From a checkpoint of a small transformer trained on Wikipedia.
Size: 10 layers, MLP 640 SwiGLU, vocabulary 8192.
Training: a variant of Muon for these matrices, 159M tokens, 4856 steps.
MLP neurons of a small language model. Each row is named by its layer, matrix (gate and up: input weights; down: output weights) and neuron, and shows model dimensions 0-159. Each number is 500 + 40 x the weight over its row's rms, rounded and kept within 0 to 999. Numbers have three digits each. A neuron's up and down rows have the sign that makes its largest values positive.
Before each neuron's rows, "fires after" lists the tokens most often just before its 100 highest values on Wikipedia text that the model never trained on; "fires in" lists the words (lower case) most often at its 100 highest values on Wikipedia text that the model never trained on. A number after a token or word is its count.

fires after: "9" 100
fires in: "1990" 13, "1999" 12, "1996" 12, "1998" 11, "1994" 11
L2.gate195:491519504471509414474523545470544511508445489433509496538484507455571542486552502510547473559468529473450511431508498519484526500569460481513554463513595548497541499514503467483448484508429530475538484486485467542469558494506432552491522419498545473440488485485483619463522470475472528480445523533512498469545408416487428414497492536497521527520494480555570462490490556580510538516484549559501539468505534521417537499423520496462462579553543493469469537531497540494572536501556469
L2.up195:508509526462544473459404488465564479482529499493478508517553577609442566484488527487454511493451432493541530597455464484422490488511476484495558496550476485466584482462511499509565460579492428473487528444534536534479480504522489494509519411487460479554515515525511463453453492516420490444474502512527520539554470512548596559464493482456467518467537538402515496497471532416460505545468482462493513523490537438496447447476468452557523519460444486497547452524442507505537447462487488
L2.down195:563485425411457511538478525447463515491558512511467486547443457534531413536483489524488505553506476494501463471476447489489496562502512515488483446453512503494529463497512500493479503538496455412481518461530487529559519531513445528520505469507548523529533532523506522463514434454469492518492419472510493600583499557526533389499575484520506485484505465498571410507545533541433457432393527450520451487479514418514482472507499494596515532450485543425485544512433471489569447509501513

fires after: "9" 84, "0" 6, "′" 4
fires in: "1993" 13, "1997" 12, "1990" 12, "1992" 11, "1999" 10, "1998" 9
L3.gate397:492455528515515441480479514581547504449478497507490473454463527578511484480489476516548525519472456465533403458520474567523522470495494467537493489504497519504432450506517510526544457453441464557483531418496479464533544466448422477545566493463418444497538513467487484528551510522484482496410473536521536520547418533526544512446475518537449498504513551553583439516474583498462494542448531480553548466570465537468453516418482565573475527563543462502442513453541564487505514501442493
L3.up397:468438531512479428511481508530458534462521410455554474426531506574504539479516457526571547461478518497493512458446496520487481512586485443566500454520508478535481442556495488546518446449453456479540532504492484526466500431474449428464558427535471473444486540503477448569548464474512514508488482503435526505558490531499522394450516488533427539564439526576464454553484567572502504500428485497543443448501556534508475492462516512487469546508544502417477525493481530486525548453502451
L3.down397:513440513472448493516443551471565525469428484493532516518499467552479516445518553503487440505464566442471510447531409507456409521478456538542544438533531487464467460543503472526470521460393443395539482564537469527482571504501484499438456497540518516517446514492448533546523445531474501481565473538519484547502445504527465474474531462539569444500546430470454468468492505558461584555485463464552521504518509501518500488562515482482513483533447438468532579527500448512512506494587509

fires after: " with" 25, " is" 22, " was" 20, " has" 6
fires in: "the" 30, "a" 28, "one" 19, "an" 13, "named" 5
L3.gate286:539471509440420503509526553532446484476438488482485536512516542470468441480512423505525508523498447447411534532533427512549541455582493427474475539479505535464487583465496565513467499469546517438538527516480490478497457435518467477494437495531517481488546564451454540504495480455466493557524557520509550526558541562522457518416463550488496469534471489520455526582524507479468535585449484524481443455506554549467482424435475515520503504475468479542548568457507464587476492497484411
L3.up286:504454527502391552472453496499490476485504449462534510480504409487462470500515415549516464557563503458524514490473485512507556527461471452511417470470551479415470519462439468483499541508470502469444499508477509471412480486510514473491450450468537460463522488484454524443551472454511490535493521449467523517505572461492442509473530462486576535454465460445404455528515472498436517520534476482491427459506490557476469445430498538583537446546561427472561507474442455499418534531512460
L3.down286:514470499443487480560473548475500422524458472518558531502500552461467396545542503497490521481508522477411551485528520479551513506533528486474506535521490491591461461492526489510460444462462540468539586520411521481523477489494507511539451498512528451511439514584543515497542493556528529464510481518451514472559489577533516486526482476516447488571500579530542512498565555466493526512491491526431543479479558501558436518525420494550563553553468465556531399592486458481571505548498539

fires after: "\n" 45, "," 9, " the" 7, " \"" 6, "." 6
fires in: "in" 66
L2.gate50:499479450485532528539455516496489513469537482514570536511502535518562517511509516483453522492555461559409476563497532462551472520498505482530468583479460490514536582447529541604507470484497567522499490505535497415574505547448473462496543499488537559525544532509467539492464428418413487517446467412503455513456452512544476572468517489466468511455486440514520466473470556460479511585503467550515454537535457549438502542523544568522528493403462506501503566450543530477507440525514497
L2.up50:491506496516439581582479477518455500478520506488543452556445574475534486446484472515545545512599527533543470524513521433444554476572502447505518502495479466511528541500517451577478512537541484476507468443557530482516569552531552470507491459519432540490514534467498563472446549431480555549476487474499488546535493506531432519490446461511458523484422437514492466486450576448524515536485496566496491556493455563439481548508559540456525431509421527495470516504453538424470537498516415
L2.down50:510527507516474522548583531495477466481544454472545468503545454482505444423512500446433464514573499541468413497508538467572573591482559457518514440510471445504475484443528610538488554447481470503490436478581517456523535541418536490479496422515458485471512471442449555481550540516459510475481468456500530512497549524444500494563503556462515447471471501486438517487505502508530478485463544528506547571462506510537569530495443494517546519454431463561513517483482478469549568432496522

fires after: "." 49, "\n" 16, " that" 8, " \"" 7
fires in: "after" 30, "with" 25, "when" 18, "as" 4
L3.gate90:504453509521525514506498484534482493493550549553518472532456538509458472474484491483448496549504553458490512480436499552428460531470501541527568522468511476514467502441470411479578498445482490503505463452430578542452604548552507469499448505555496476505496478490552532515428484462551503504560512523536462518497509540474525466500496564482492524530494511434538471477433532576492484433523435567592544532522431521433566496556514602449510480479535485474489512457516590566464517450442468
L3.up90:518419531490489476511556484523493516539538560491507429570487490521470518433493511428438516516517472457529519480448515560437503524432524568525541467445524426524470488459450441515536540438479466501512461470445571521439529532573492472492424517482508467456498444447521532527491535463560488494559531546526498566531496545481547466510477519541536557512497522430535484471421565515463524447477450528598584535531457539524541518571556555464499503515458483528453514461549535554458498465506541
L3.down90:484502495453482442535533588513450516519493497454477395437511475478499530434474501495471457470521486475461476485578437506521475553465566522487473504453514470498589462459468584472475555469505457542500456521495523506469513553514431471467462497490471467466595487444645437484530538505525443537454485529485576495513492473496521487478465499550488514494457472533441495502476520481427559488513526550510479526422594469526537605515518474462470492491479474543495480511570415500498498536481525

fires after: "\n" 49, "." 12, " \"" 5
fires in: "in" 64
L2.gate228:486451532472506470535558464447509465494525470434537489451488493430521454486508476444506494539508501485567506387522515471477525578511517480503548499525453531532482518461497437541544439464519519444464439492534488399545566488446501510506470388593453456518427521432470533497488369434545464497534466444486526449527453459517550508558493501459423465551463480542498503495473490509516525500489509497540536448543518520491519522458524520449564525526513510525453555425472487494505556497468471
L2.up228:557537545533522448479562523488485455518533507451559471524454466442552457513516455505495572510487552477530456423515521444446564564575494513508568472514504457501549557423473477547566468491524547475498497506493474467508494465457465463513505387538490465414483397460509556518577519523538427540495503512513513498504474443524507523506481476463414463516446507550483484459514531487564532497524534513479459512547477540533458497482414537517499546475503558495431595542568493523493444490517461
L2.down228:502483464528535478546527580568533504548542502527514517488457484523459590505507531507486470478527524531473477521449510517457507518498424482559445504477445450462525482485526573529477577470515473493448476435581514535491393468481457509567529522417420429472542461515522568492466450500542518545486535504504520539470488528432441534556474499501445420511435509448484520502450435454551471502621516534499540477520538483483526549508470528525421481509425503492450565505492490486452500510520553

fires after: "." 67, "," 12, ")." 5, ";" 4
fires in: "it" 79, "they" 9, "its" 7
L3.gate338:519540489509545524509517485516552556487554460553520508468468586557500545501542510575509424470550515489501473492512520459534578470514521491604482526510533474413487562535480453497513493594499566420486485409518498505508556442583437531518519517541509507487466504550525440487521443427489438490520469418409534473576562526516453487501524577530528505495488490505551511466571511442512438497491453507493523483512524511464489496523543467483502518540498547565451515464481551561454490571505535
L3.up338:399473465479457514490425503489467528458549440579568456532462538550505572507562490548506530506434533551496467510502529493494451467504503496473609493506517479516481479498520435569484439534554496535439495454449513507526487500538514477486437431494513510569438506458483490522420428481480433511501576414442435442491511572506467523558509468455497456533535578568512505508535545465520510517523491486502526492469525533438508558478448534443547456491537578466461485514460503513465464520515466
L3.down338:493495483514482541452512489485511525461516483489545438546522541497614483457493574526554451467497479452542384507512542583480493511587457498554577505492581481503522486562503521519499504484544542427390479544441510542516485525496510487530521547402484514508480508501461442505498561515496495463443526500523493518510502633459450494480563502430510534526488559501498548469561492525535478462420483476529475521545593519446510487528526515516565534491448522488459508487477458531475482476493441

fires after: " in" 26, " In" 10, "In" 8, " On" 6, " from" 4, " " 4
fires in: "january" 21, "october" 15, "july" 9, "december" 8, "november" 7
L2.gate84:554526498463514522523486513555492455546524487504513399476537591469456516451532527425460533482482542499511509515502514499456464518526544502533497512534504538513510528517476473479494500470498496424568502494539549648420532436558467553443451458519462465498459475586469542501511488552517549494454513552503548445542525517422460435505458480501359521509499507508505500465468508488525485473460515498397528480518491564474453546493504489497527504505525549535514475574445590545525558516477507
L2.up84:540496536457483448529526486493521489492535493499485412521504569460504562502493606498464480461538532497480476495449493489428477448567503515481567538481430443512473594546459557471437437568522478492561457490452481538448491491511465535487509547461555435435507580530461464497486433523450460493497538517510513490486468472512506519487431563526396527538512459499471501487520455479567406471502497471513505541489526557513450470560493499522501570535522503498549552541436532539547585512434487
L2.down84:482508546558578426515494485535539537481456453504526482497521549493485490552479554491500461475451567502470539512510565464549484503470552547511485481567495444489500513474529528539423449475487485595566482538447518544489430509551428516557549582448510408455473459577511515532497476511582536507458523461511493532493460559479558466509478535524454533455465474553503489412548446520495443524452479406471462508495552563500417511490535504508524494518532498536509519434499540539546569479465516

fires after: " and" 30, " the" 15, " as" 7, " is" 7, " was" 7
fires in: "was" 33, "first" 17, "an" 16, "head" 6, "assistant" 4, "part" 4
L3.gate364:513489474487401539494524526439512544422515502486488540440494520523478591480486479460477502432496524482532525502518477413524478461427536439425487508485475461533518450506474398581467432487516422465432462495497494457553478484584459454488558510563552446527542466475512533481493404503516554455588580542484520514501468532510503527492511496544496468494462462510477400436530525545461490516514523535507561440479486529484523503474481515476494489479545578516521476521430446479482560466535512
L3.up364:483486505494496510524478536505499533486443511460564552467468490495422486498510438495502512500474525466478455490404494479499564539585487543583562462520516480447512454550473379522590536508503403447557492476474519539473494541515519521545450512504528540538476446410487552497427492530523468543446501498471434504513505532502514579502489493499509584506528500529488477466571534504505507476482554571466586515497471517490550465448514414541486477582574526475448493555554532571504480505499485
L3.down364:493468485488526447464574565469513497446524558472512531529506550446506536459517503496502504538480527491460504409448448592476552482516425496586519520477513397502483527554516565423443430468509522456446543515456490503425494498499522504510552492534500563483511514501478533517477503482532456480529545451476485547465464565526475527502502441489484459487523484455466424539557396507511468491541557404438527465458512477541561485405470453475515533457502535442440532499517488535517502478550563

fires after: "." 55, "," 16, "\n" 6, ")." 5, " where" 5, " when" 4
fires in: "it" 93, "its" 7
L3.gate617:474483450522506510539414540520491542530534531503413527482460550558542550475519517466521483543513479517492460564496556469498490495485502476540541582557521468592491416578478527514516443485520573473454552375455472488526534495576446559525428531518529467480514533527529461491478457460484505419529507434478523492507556489530552552520501473532483510606548510502537502513473453466514540455495477542447479463460578521421535518455493541494458522494464496542458541477458491511467550560529455
L3.up617:435527508517480482533530491499484515521488409534526403458519477498492529505538491525486494561489450504588491523502532464530492508532493542551549482477486465397502610483491479583460503519479511508498441486493503587505457508553475493453437520460509535490505522471446483513467400476428462511532496433504517434469474502489438573456507532477503523530517501592436497452575443456577430512472526570462550492498586490453504492500495514478569542537510498556481425494561519525463468539516470
L3.down617:495507474525475502475515511429537565466505411504482521481522509503580493443526543464442471487557524505496416550509469563585468528528464513501544465506541471529502491518585515489494501469534564443426525537504525495485470503558512462477589497560466531483532483531494487535467520489471493433456551412496502532493482529447475526470555456463513497526551463451421513503493486560523537454507474462480434457488628502544489477505585463482487430533409490504482500519459463447522405561462483

fires after: "0" 37, "|" 13, " the" 10, " a" 4
fires in: "year" 34, "2021" 11, "2020" 9, "2025" 6, "2024" 4, "2022" 4
L3.gate24:603456513513483527490538533522529524479421475452464575521435533475484559562512536518538405517482506536511513497477466395491530542532530513514517465470475512577488486547473483411435538495464555548507502496543477546482539523501484545536542510520541518511523529486504480483403533527485523461496522490523534497484455555458481504472613532440546548505515485517471483529488465483572430527463567552448470526505418473560496508520510511586569540564505476532484514591440477524474486534551538
L3.up24:533441500529538602450519538552549496594457419502530552565436513545485498557529514524466461536411464492550508516482487496550505501514581559509472498516550486530485525547508457416522485504541492523603485511508458519467544472505497513503454495532538516546489548488512483485566529492487516528507487448526529434478463562400487519465554502485544567453523533474536514415439563558533471445499542461527442501519383525456493470504506434553528492516526502499492512528468525559530501535476542
L3.down24:470442510398509558478484566468563448498496525520457510482421465500519468459484457569476488513465488556496436448564520503461492502478535560535427458576523458492513478521522530574550532464461551472524526492499529476527488461519450530458541466457528443572520536464500499463535534505527423474482534422541419464462403481448458514502508485538478538475463444497513546495493515450486498511586548534434509527503584475546500535440485458505427516464436478445471473473538526491566530496494557

fires after: "." 56, "\n" 23
fires in: "after" 28, "when" 22, "during" 15, "with" 9, "for" 7, "if" 6
L2.gate321:548477498479501495472508512557464487521498494468478502585513542515539457455488504479413485546477475572498529504447572472501483518472507476470458503446547529491498554501560510453488561508514483505493496448471515527474485573547491494440543458516467595438492477420466418498472459484591484501497563573386555501577475562468504545530526453438409479545540478461440577543496491530488542504530523475476527463476442453507521513487442540485423508524477500478575515494569479469514479433524460
L2.up321:481467499528493448514493460496475521492481515492418396508500555537447423445534444483505496493522522465553517457476553543577492524486510513484524480456456523456539526500516522521553538517477499509527462575518499529484544481486474526470417566497502512551498460416516543540540521520564539575532496393450435489593440481489525436534519494510479535434560532536494501506486549472504551445557502464529554461472505537454451592498460565491495495389483467576506483505495532575467497492529470
L2.down321:487413494477508461603503563486486510468473489434530487555443506505548592446508532470481475422523506425551536404491510497555497498516489510511460512466518468509418477494470541523465557543466392515515467496531455506544506571511563515454523458459490515501513500467574560458485477527514531573555495554512523550541451497530416495492499495496531501528491543507526509587488525476463522434515519502470549535516481588479500496419530452441517472522498525463490490472490455569437497570421484

fires after: "." 60, "\n" 7, ")." 4
fires in: "he" 36, "she" 34, "heather" 6
L2.gate590:452456505428449428489542472503508494523478474512522527482529459485564583461482537502515466468472558498500436445490493408461527471456457462529518524485474509485500504531465468546447521597470542516551577495555480494487493524507486534486560580442527416504466464530493501496507445511545542498499537475492442559495550553529484510486484500481567496521579512477472543512510578488581558536560472529431552572546504530516587494543521574503467488504496557500496522492473494447489561559441396
L2.up590:454518524490522415538473418501493564496576493533537538479492479476549557526469497519513426477542483460568447504437537465419494468520496495507429526512484445487480528495491481536457496508426554505482533521500546528498538548467523548491471506485528384466452438500507498481494496495536525491496500521515471529621535530526476503416538571496501472529471482526497518509511577530505534464514494520467496515517424515487483508562636551508409445529473514542415540522478481502448568550494429
L2.down590:436521532523509489442508510466504495472476509534450506492516521496529559486495486539598489519478540487496397498519532474494483559558502518484439513534537482472564538587506447559546507552508537459503510469513495520513533487538481517422492480498444491549402534538510505532436528539590550504442570456531442527577544615543530517482570504457491458551473497481473501494465486562468491523521507480498484516464486493547607436479464504488490473509434446437407506486452488513422514441536489

fires after: "," 23, "." 19, "s" 5, " that" 5, ")." 4
fires in: "there" 37, "however" 17, "once" 10, "together" 8, "meanwhile" 4, "alone" 4
L2.gate222:535486506504576422531487493530510560542523566461523453446504480490558494458444475548517525474519476489573442459426523534547490540504528534464556499465478477458534506494460507496491520517454559549446505433518513424485450491488494496535488476493528454539450378461557503559541497504489507580475541390438474514404403493491508501494553509520466554479490500545493532541515517570499499474562487552487523546514537472504471515534514481479466549467483596526541505592461486565518525444526528
L2.up222:501505467562576481522454541561504501539533438548438496546495472553501468543500439514526448501557405552572445522512509465468480530462395505518469517531563495462497477453467584494496512530470529539509506450446576535519526494464510486440546531528505515528474458491493514509514498483514454523524569505513541482481479502444398445448539505547513484482495420505510542510519468479522513460527403516481501450429510410543457508526464525481534550521491438433400471520514438501593508501512474
L2.down222:497504512531536517483508458487508459519527512511496589441548488551560495484486473506513520484600415518500539578520511472461466525417548491527556479472520547420546448515465461492471448499438506487531493469548551461538473502459515454492419469515499582524424456425469460512521484484475507543498428509512504451514510438513455545485504511489520562482522427460514578571549541504559474466456479482544431488480457467541528474619478531540484546561536475480467494529448445464528503559450527

fires after: "." 47, " Dur" 8, " that" 5, " and" 4, " Tho" 4
fires in: "as" 17, "when" 16, "during" 9, "although" 8, "while" 5, "though" 5
L3.gate616:498503454490465489480456568519442437525555535508532565488534555503487447468507407447486515552496547496452480529505514485494587515508460509497527562470505523517487544516472502468602506407535497508535560468518536495520499613554516481457476546507567439580454440500513497538497530463518478613502547431465481466481474479474549526537440497571489433474529487451467538498495514563504531495455481546542528451490446528458478516524549498476547483518570534471440478472463505557541498578464450
L3.up616:434605530552488522494486524492576555506471504539505533513468557450450519444519448496483516503506539544478474503483545542470427541493460495527522535424482458483472519446537493496468443530535459555436505444452519573467490492550563529565458538506467458442442524438522533406537470429499464461527467524489539547538493489565522438509485444519521541502530532487481469483479556491570507471503488481545537466575409507471482562496535474457489417547490480577449529446559497501449553514486530
L3.down616:535495505519503515561458494533498454459490515472522428617552475506412549405543485544503402483508533474465517467434553471507505513437517501511497487464504463577404516520435514544508534540482449486523509482556505549518544582519555529489516475511529500487547437440561494526493509452510491588503463483498564512534408454464521480554545553466476555495454538503444529447538590519486534433474568551452541503530506536573516506475456510514474471506486469507447545478476517490502463522517514

fires after: " " 81, "." 8, "^" 4
fires in: "0" 77, "01" 7
L2.gate231:517486570511442513558517422429516522492513437579446477480421479559438463428505563494481540498444516434557534531603553490566476464461476514467516509508446494525512550531492527538517466508532460432461512463470507526521441517506434514484490414452436531480520520548524480482462496534568576488625469469524458474513483433522514487472526519547553492481472494442542457506493495541486448501504507493563506497519530525516502495413544492423516469458497451455478542489547477441456465547500506
L2.up231:439539493500461462585534569397466464486444454533504547493537470553493505531539446474567458461481494480432541492542429529453533522544480490529487536516478460517500498560482464556564454482631533473465444483456547542533509453483440521483499469467431512442481508540500473547542494451478553532508504492493575556532510509473451512502548517456469451532527469523467516526522553564415450515454409570484554532492442465492500495534490487524477579474542560547493507514474511478484549540482506
L2.down231:451478472446421478555523498528502506512466505508506490557528495560521472584457485477537487461494462534460550366510456547501484511522512478473511487512519558506589505526487452538558572508554537485491505512477558526516571533467475511473459530432509452537540567458524409459474543521472526497463528522479504520457502495566501544572433520498443509474468432503463457517546518538464462492451456500553586456428515493479452469436517537562500562534597514483458501513461561478543499466535447

fires after: "0" 59, "." 18, "," 11
fires in: "000" 44, "00" 23, "0" 6, "500" 5
L3.gate328:483450516427413492487594515502449530536502457494428466439509429526458443566483512488452526411486491534534539497500523573523514551503434512528499544483478500530458508552504541548510459499545501508495525544500498402506545467468435430509526613500495530429545547484486475542477533469536436495537484468496476562441549432560510459546493504496549518515458563575534495544529477552454491525489432507614514450531455542464500498486510492440482490446458462491495501483480480489549520515537525
L3.up328:593455537514477479510578489489425481508550507513478434429534479450434511531418530518474484511437487485520516420509524570499481443497493532584541483504525567481556481528471555480444457579557521501505476469464527450438543454527518510489483525514526468416548499466447474511529560458525442564514579478468441549501504525458494537527504528472502501488536471539446539522486487504441443485469467520576403506514469509484460443512573541478503493482550446449478544515509427487489534492588510
L3.down328:424487512478501463508575603490494552466582409504450453489463558509528524450505519464533476482494517540454496439480380437451496499464544522488501408522509498460529547448478528522549459538442496470524451509504551480568533481422560532458478453494518515528515475461531517471479531572488533550538529495476574486540451549531502461500476543432437490468458436506582567505530492450475453463473522523458455492494541492516497528475560508514507524543473548533515435504486504485579574521525508

fires after: "," 19, "." 16, " |" 7, " and" 6, ";" 6, " that" 5
fires in: "there" 42, "it" 22, "these" 14, "such" 6, "notes" 5
L3.gate490:472440511513533598486492461506482492501547545523485474518478469443457438496520486612477463507503542498571559467507520501507433532511543459487546544561541494474578505456466545568579565544403536554449536440508508458499507509480506401513504498480531536526428498540434468527494489478464481496578519475495472465511548540483416420470485556516532494513490503507556541557451513512564503471483504528519456553523509565523412501480505469440514498496507454509454444555486470499502415519501557
L3.up490:544558470556511530498439567517515489593512480483498453489504515490501487455447502577519443533443535546570513511520522551483477507543535512506471527513484494476514452485498504528526505553440513470479501371570477446392512550616526515580458486470504431458417509493483511468551486434517490483559523502503533455449495498488426508459481484505455537491558586525494561531455523508509534544509463554509480489504503545537558562568527540525453481476486507484448422462538513529508435531515529
L3.down490:449538513427601498531485505470581527502504477523519545436475543575576519412513584542547482517540437452539455530493495507466488539478613524523567436566471532487478515544471503497535510499489536467465495546541536475560539503487534493514478554498445561512478519417511459570491491490490511498502511459539540467493489422523504560478510505523515540497488556501548557521466534471502573491488494498467453492443563495521538416579568526481545502526495460575482514480455485490502494514487609

fires after: "." 49, "bre" 5, " " 4
fires in: "he" 57, "heroes" 4
L2.gate519:472550469483536533575459450488509484524495475516423514460548536600491545458546518472507582506510456451487495510552482410482463471427474550563532512507553498430518535505513499476489546573417514552466555557528510542491549526513484437550475541440564448513496449477480453546473497456538507457500472523537444526502522574535518500552470485484449507484531423525411462532527553422498529473416455540454556548509514533492479495517518519469495479487520533530457497474487450549554538553561455
L2.up519:521530461487528478538457439500517441516476507535387505456532572556488535468577477510417534518483479431541450470502556480470512424490486502471456499546548528466525546473471509527459504533452514577482531498516560512522504442468462470496454513425539436589540492447496520562494477429523518458488470488525439517530505602521503475492440494501520476488563470496468457510518501449477592483475498525475451513471517500408466477572592538473482450514541473567474474437467463525493555543502460
L2.down519:437531522480526499520457558416541483467417517418494504456533498469584535549485469432573571539464491392513471421492466476528540472513543491473475522548514478483565515537498466490535473488613517580502490504509501507498506478506463488461524513431432393495442487510463514487468556478498481430515500439437458540522526570572448488475540484500488484485505527522395500472466469570486483535532444500507455533538532463515542468478490526481482490503443436472468482468554499491507504440525532

fires after: " " 55, "." 12, " syn" 5
fires in: "0" 69, "00" 11
L5.gate10:560469520414426552535499531490488532486510479543439506408510439530497551523491509499565451463461478548455522503511492477468393509477404521464514568562470542473507431482468479537497498498531492459486531501445506538503514460479484538503498549438455512459530533560497509501453526485489418535593516480552546535510477586567502488522458555462466471495518496474512586522487518503508497471439438597515561517492464457423444537519539440534579464440487502522489555491449522510520513553492519
L5.up10:580433567430452593531483459525537590451537545573476526455496492445458475467511553464509517470454498502501475421550438472544503492557437587531497546556536532506494454530476492503448530483513493454476509469454510524555474440500493582513500551502436459467505485541481541520471481500451492529521471563499473470464464531558457484523489577497482511516481478491466613493489513463504500520504465534537558541475474525448427566545546441476472479448475496483498571506497530423511476587483496
L5.down10:483488506471483521483533507472427542582507421465454494447475551554487523488416525447485481512501459533521494453535458492476527442499498554473472425459513479505537458451489528509538516447491518443559479541520611411492486462407498501478523495558444530508601474463587512426460556490503452459442506508521538480508559497539503487535468553481503504504468455501511460504464486496442538422530553522569485451565440545536496501475557521507482472613530478525487476483500474488461581517518525

fires after: " was" 33, " is" 19, " became" 8, " part" 6, " took" 4
fires in: "the" 70, "a" 12, "of" 6, "part" 4
L3.gate461:554543485503544496487550544491586495490536511582490519545493484530447482581453536411519494481485480481530503570451456516480552547465491571467493479539463619495480511568462538515516459536460507527499542466452535447517487483508591480519559584522523511444534505493503478499403463491447504528535539515486478490493479540615512481459495503507503448501484455549533505527549517531441542438499480557555493491433507444565524467468520455586477499512558556507452534459441554517506547504463504
L3.up461:501417587519463564551432451460558472492490491452459510481477502530446518552555499475495441465525504519500530509550460446508509488529559516479483492497534569393411496479470509507532468541458407507496457490575516443488499443563452477477507527559515493469486524570494471496535491480507540522577485534448524442478523551501516522520422492458485467480465494555446487494544484513454538439534488584447524469504469491518502493426522545544488529520545551508443582525454569543423574496511483
L3.down461:435464567479450540455474462490513554470477468524512470516489491448460555493481466560499528483479552460531478499523455461539466451518558435523523435417477614426511519487530516542568495546455500455488472498428483511462484520495440505464509492507548422505491571476504557558576449457528507484474503497549514432503509499492464559566438452466540539517517451402557494512548538465504544486523398503519519534593526532501473491473609503467500471477449479544460516528512465518504478488469473

fires after: " on" 30, " |" 26, " in" 13, "On" 5, " On" 4, "In" 4
fires in: "january" 39, "december" 12, "february" 11, "march" 10, "june" 9
L3.gate574:511478515502498489474533436557539554503577473470447415517525508545537543465538488401431523504548488442553491518529558518424472490519541483512463548508538508493471456445450471509471435499495493492456525400547563500438400496504498508546530460463472520490568432511505426530536457476555506425529477543507529517528560528528446510442493549543462530491541445466481551466541478498510464490571525462460425453457533517564515517477539445506499488528485447457547539531507452448460482497470566
L3.up574:610525486558550499538487459545489529437492556467504471526437463444494486542444534478402561508480496484458499480501559506465502459476554491544492523509469462582545485496471480477525468488491513476516554513508479614519489496466436544526462557546515527517469530618524446502476420541522510457512489463499466553508497486502522546492458540489439485565485469518516481562511519501575411544511558534480433617495544467432527505554524485495506490486493471500524567538482567524504463533432515
L3.down574:522499481519464439491451513481504511476483529536463453497491515515501477478476570483471521481405508475550436513533528452522519501493532516541547470444554528507399543486431511491437453481442491431476510510505585498522504504500441473578534522481501481474465465573483469384535434503556532526543440529464523458523474534455557501572449522522599524497493473413547491411525473482478453478481475477503510575516545512563465567589458476497479439516505551534472518440488427472494513508481499

fires after: "." 81, "\n" 10
fires in: "it" 53, "they" 14, "its" 11, "in" 8, "the" 7
L3.gate559:448509470475492476516533518429467482506553500496513525515525494452474447540493455510538417492465537500487463571464532541514427533541458504490577493514509464491546504544517491542544482435483521464464557503442542452467479544464478465526514489454518581465458500479576500495532393451459466480495488456502549506522480546536556537559481509581536407547503383546477439593487504462490566463432493442479574456453460470415468478510477534462508452472476484473510490471485536480532501521434467
L3.up559:473554506531532510471478472539518454538498550447527558490520472526500483447534442542459446527439475449467456492490549520529499490542521493564544565480539497463488551481542536450446544480480539479523508453435530448438504519518516539493415459558538470578486527536574512484399444518449394471528562427431498507494482454499505550574478490501462487488477561515495545448511509498557557483473553486467564534443508463402487504536509606479473489530536493538501453460502529464532502504440485
L3.down559:461452504494506460539474567463515531464544480507487526524471496532543560480440573510440445532494493466537432454534571552495598519517449443476465470501532567510526438482511642512436497449499524496480450489451491489474427512529540516508486488459499484477482537497501535517484557553443496512495535480522532541477471635493484442490565474557559471519488517519484600465474489471464558515519515500496541526505521502439492532448539508481497536508537541470626529517482534483549500568500453

fires after: "." 31, " and" 14, "," 13, " but" 6, ";" 6, " that" 5
fires in: "the" 53, "his" 32, "all" 4
L3.gate582:512488463467466551489468495532504482486521478469518504485489541454511498476484404509496510532537459440533476540506504495555482493535468453484468594523415517427454499499468571524508479505507525504506475404443565501515584442600467497521540505523517463523463500525519464535492498456549475522516443527405511533437467542529613509546504480507477445519517604491498557541557501498531524473445452467515565463471436520574499576487580543505481404468485489542484485542482527532497558507527452
L3.up582:492464533466425563478425471464503470490563537489477468451499521511505428458481461517519442451487482424504511519525479550471508498510461425500518519483450593478517475523553577527547513502514500535493531459523520539472560479493485540526507524553505501490397486474528517522490490480586521545522534594444478482555529606412534554522459571504472454549465532511467484477462527400525516479428500441473479535534500513507503486470541537445518468464561543491416457496494476511414541454533541
L3.down582:435437521478571518588434463505522591508489469396506510485534518499512493510494557517573477478513504473466437523463536512488597487510502544553541468478536523540503492546492626510471464535475561534504504510442537420425523497567560563527514564506490486489475488482496466461448525528460469468437478518469506490498543626616456489480562491498534509555472477493518477549520517504506564540537503486536485529446543528472503470491500506495501495489455546564478483519474410503466518489470513